Part of a small language model's weights.
Architecture: LayerNorm before each block, untied embeddings.
Training: 354M tokens, 5394 steps.
MLP neurons of a small language model. Each row is named by its layer, matrix (up: input weights) and neuron, and shows model dimensions 160-255. Each number is 500 + 40 x the weight over its row's rms, rounded and kept within 0 to 999. Numbers have three digits each.
A block is one neuron, or neurons of one layer that tend to fire together. Before each block is what it responds to, as a language model described it from the Wikipedia text at the highest values.

Description: Quantity number digits
L5.up16:456539520484477495453480542491494525461514493609552502474429530487496529502486499463478518556451510474472460512460449485458498607509557484559458580472549515503597528560500496476453513440574467528573463461533545457481477424509531492563517479532486475462475485490478492490536511403462460534
L5.up119:493538448462567530531459446484567491467518493500512449511466440515433444596509471460435451535547476489473473466588520439451482512490527498490504486542557591474527515563492547518544514575586543584443450449489536504522462460506492390410558481478509433460455428518493495514502469541512522507
L5.up375:437559473458469503444510492497454582489495546487514441477473382557521498558522557474540486452519583568470547534502497527438531553461522534527469486441519486462505565490443518474559474511508484523526533436497462418490467480523504513485556471476520478500488517472436476527437506508474493529
L5.up426:508529481497546491539531549590534537430496542511488487508485454477519523521501459508541497392518536481446492487504487512479618482529530484518489482477481539433500458482494595518511498485505504528401476498463486464544492495548488509485515436583544499435532479564503576491544478490582504463
L5.up568:511555547467586539517542529497576507510493539471479522496563532513540505464486522537483548477437526498574570543521542472536509489554526497492437406507547546545452495579466508535482509508558480490365481483492468538465477507541503505474607520473481568467466525457444472503491500533485462561
L5.up571:483522566558526551491535493539483502454498541519443463542428495390506510547525426525545492529475520504511520442516515494515422477544498554495541481478508552519432538514526592503548544514560512472488599505474495530521457434563569473553608466536488528447519473465478473440579444496545480501
L5.up1065:515519466477541532414504567552526573533470550481545500504520510532534503464433422480480562442493510546514437428587531493565483538476551503559540449505574462427515501491473427434542564587553490552445583486429447515462481471534447503473538575540514517459493499483471445491460458506526531523
L5.up1346:555514539516559477531543559568543521528399514522479518483457487518451450452561458488485488463584500503500544518589551501521507525472445472557453446509541617506478507430495545492378481489557532548446531512468536506522454492547547473452492518520486448526475485499445527465512585553419480534

Description: Formulaic statistical text
L5.up644:450493547499580487473529533548524454489484470461512458489460450546425501496541462524452393537467513549585531527431542486551515508471509490434451542532484473562518528435507521489490527482499510570512503565457513546447526450563505499488560492520505528508479435539466519522518396490430477452
L5.up992:529563509463498533433559501547435437507394497453515530463443441490476531503446591494438511537470494538434569501467538457460535537496455450528449485536502553477497523460534407480542499524464592486494517483462536484422495438512479511502464520574546478522460501462521537492514551523495427534
L5.up1045:439522442469561505472513496509428518499468415511508496526447476526523511492559580531545436458467563525595449472530493519521452499583563546554497458448518466525464496477481451500513441462486517486487539459479436477497558575560480472518497457523505465476499475486511531470498465494491447568
L5.up1087:521526469447544484472477507550499528499422433437475455479462543564528530493470497553573453495504500506452471458540500498474498493512442458546545444443455472488498521425549490465522558537570492471467442475519497458491459536512450483571523507473572480473504509474508530517571518504436518430
L5.up1297:496507470502511462495489541497578519540460548550448492460558566437545536475450490519471500562476453512497592487480565480518468490451498496486515460463561567498549467511562491425497520563496573460535569471480512509502522508470520575503513536555470541477470538456530510582464538516506621559
L5.up1313:530580482530518514527496507468476478464402461484470511465568530573548497520501481469522487494498419567580524509528474455494481570502492474529501530533480478496533473522554541489475531492481437558445447451491557451462533537485567471507536478466514516511432493470469492482503454510537494533
L5.up1327:506598498543491569487506526491503511527477543550442485533451490501521492522485422507450536446544549477528557499566521494526480464557522484525497450507519515539463556556543495503445470539516561529493534555445499509468500427504507489507483488491494483484415516511476535448569549470526516436
L5.up1457:482559514465516468460514554513439504508428478500554438504497518441443431523501563599566511468458515533534510505436522483496533596522532490534497463498448528480490520457525541484507591515467526537527599504452508487511443510502538478511545526509452522490408490452513519470582522487501494451

Description: "Of" in part–whole phrases
L3.up722:439516458464526528496531501453490564507477446422446541445560521397496519490580475505556376524454478483523511430540499514496505488455513478442565491485501495556478566451532515481478552553517531583442509498475475449467466527538516498463566491540555508528449450498562528448554587468509469509
L3.up1082:534549562481484480476480504559451473489482540506489471477539495406442510488473470462476462528465487445453528582487484463478516511477570504495518529525472567495574523534487490503473585517409522502474517498559485577449530568487469498498447490461493557562530490504501504477522510533458465531

Description: Partitive/relational "of"
L4.up381:496504529503500513538484532498483521458557508480524463473511558473512550442586473432476462475516528514516491500527480447516424548521439489534468470481406462477506501530444550523515551511456569549523599552564439464460534460534463486472456586493488489568494478505516416497538574487479544499
L4.up489:490609555462447454480460527500502502484561474438471476492506455493536513472502495435557477540522543533556484496510492574589523511532475521489533554493462494474496475496514521522528484537458487609477525483465496514488528553508505483521504512511547441540422524507526479561485530482468471408
L4.up494:464466455530475474491473533565484540544567541516592419498494512507475512465487510427512452470524408490536533482555497498551468474572550473463490437536515452499489498564465503535564510474510510502479543460459517460516463502591500503600511536499514476503523452463478518534524436531560569527
L4.up1168:463535459508555514527468527534446557541514459493511489611549521465485492486556514475541518437427504444546496483526512565482474466468554465520530508479521505480555520523515457531512570552500490561531507499579492472462460557508527417573542517487473455515450457480466497448499590442524463495

Description: Predictable templated word pieces
L3.up286:494482445445566538515540534512480439595522505436534455478488412464397500467496466513545481481562476541504495553532507499445458491462444489543448460505557480490532498525462479521521474519536508544491559493489512445544488463564466513445470494590479477487481541525462517499477459498508562509
L3.up912:551429570537544502467541524499589482570543442468460449408461491496575493442477494576490526508546512582522469541458508473539502431479517448512529406529565505490536461509497429550469519499505459461479517521483549478465579510445535510449482475507454570466472574477514510488444480504539441545

Description: Inner digit chunks
L3.up174:560561434460623538493493534492554496559557546509535472451449523536507478524541500511555466493459490493493519531482532480489461400519446472441475456482549518464501420559540506552483523515463524516455424452440442555461500471581494495460520485520497530514470563533522529470501500454538480484
L3.up874:514520493451580568485503516497511505414479475546530440554422563457438482416523458497503580443500481510492500487480499483473498488553438456454491493562550551468489445545531589468582547453464507559554448452441449554560550541525527537443510459500534519516422551514443516466515503513515533518

Description: Partitive "of" after numbers
L4.up99:399554513486491489425456495513486518481482533505504477462486548444527410549507534406525511487518468481513402528477574473498443510526465553537501520454493506525447499516462483567436569632560542507491505532475487534459463509536558518489517492501470485478510486530532505525529522531516578493
L4.up392:505495461529549484473472525532520525506552501505539494474447521529428478501475456431513558541502560537453487530538509539499433470502489519594534436537509479523484455568555474571530463601464532507538519485480439431439456524531498452549577478530475460497475566546552420520523544550528521489
L4.up617:525494552444506496512493528516456495470501501570504552472456560475587523532479533474458505523477482544562515588501585518478472531469489472499431503496447574402455479476498531521509546443570467491505510560591510503476503501459501489481500475502424453542438526506585571464480426540489562539
L4.up1416:505485487536549485439529509426487482487422504515530531476455483535547445535564507481503429501471522512484471506471549525502495547478526492474486411526553477500544534473527486548508491500493503524523446525461504462464425520547482537580427475566522480444470520552534514489450472520545567587

Description: Mid-number tokens
L4.up190:493447548581504498457447537546556559531539523534474541462478558534476432419467515552562507458439480541584449483475532380475473539548562535528405455509515540531510504490507558569452474503497482421539560456458522411465498441511588546584467496459457440476474547465493512461472527492485546540
L4.up409:472438507506501503472537596487552514534464530496504479415507488564515473538505466533482449503491537461438509461456523473524504505384511546482443490484566523488508544500508496583470532461603488585471504445462512436523505472487523484487522524578496476535478400500492465536450466509488452553
L4.up1204:493574469417567492541497475556529526457424524479446461487459456507476536520482523495501440483514555515506484516541481550488488476560436497458543445538539608499532469482576564472500498506540520456500509470527505518540494449561453464500533523495532436447521502496448539527553503448508460491
L4.up1338:523504487443573462453527552530499544475501483545497434403462479536491542474559452543519527533503592477523476474600537524495517522495576536428490426558514543490543489442504584479501535570536502530489490474458442444527481467497472477433495506472461467440451531487491556478510562496462513452

Description: Partitive "of" after quantifiers
L5.up248:398445468488492500523524502532485486478480496498559466490494468477512602467567475522511531462371479470458565503548487523541496508448538476561427502484526498443548528606524570502462539491574560545481506457587525497470486532541559484475489546538508487416523510522539483519493574510466466464
L5.up428:533500474458467476411481452592427502568488558477580487548554483493555451482516538520447506454487455422459476554558469567484508591433491486560555456550510468426522401482425489525515509571506520496412463480489552549494527493575489551586480505524492476500512495473472540462501531511539515511
L5.up540:467434461468470553558544464562506463556506447540498497402488484539504475481518464414519450461455474485545520487512471511496504508480454554523595492451517498557490499500534537551524498484528480502520467441516454522484539555562520432562476483562468499542492473501513503539603556403464456479
L5.up962:442518489426537553515520450426494394448532516472550545527522471451547567474539529527573532485375475507479463489535486474516446557456488480556482463476459506452412471519459536518503559528546480485481550477537491555532534532503444546567519516471525532514431478469552531466502516508418538455
L5.up1199:430481551502547451497484533512471446527548553558531547519511477465518432480507449513521533484463503456442476537400525541559417535462523532511524492485517427558473553502540572489471524475492465533521456470475526467495533455514532586579496477572505537509487487529555515489475508447479558525
L5.up1275:484481552484466485493449539588515507529396519542496547511503494447518450501513503536523497594496425535608485481526504511404536521553507521483485500502473524517591499549480473480541462526488526502445453433517557454552457460524521547546548435443481431531495466482529483479416502460474451517
L5.up1370:509547570495548523515460567515563483594554485487548476504486585460481558506520437563425436527431513495507493560513540554402472503476448494502531543535453458473515500491516507507464536478470453533547558518604582511563520481498421519540456521548426514504545507495497520459484486455441462503
L5.up1396:400580507522458464548509491520501562499490552460433495455578472415440521452552446509464463523497512509505552463482532493447502519530526474527439515493450496580474522521473561543453520534540515493507521499509522603455465478530519448543458476531481469576431583495511531461531539502409464483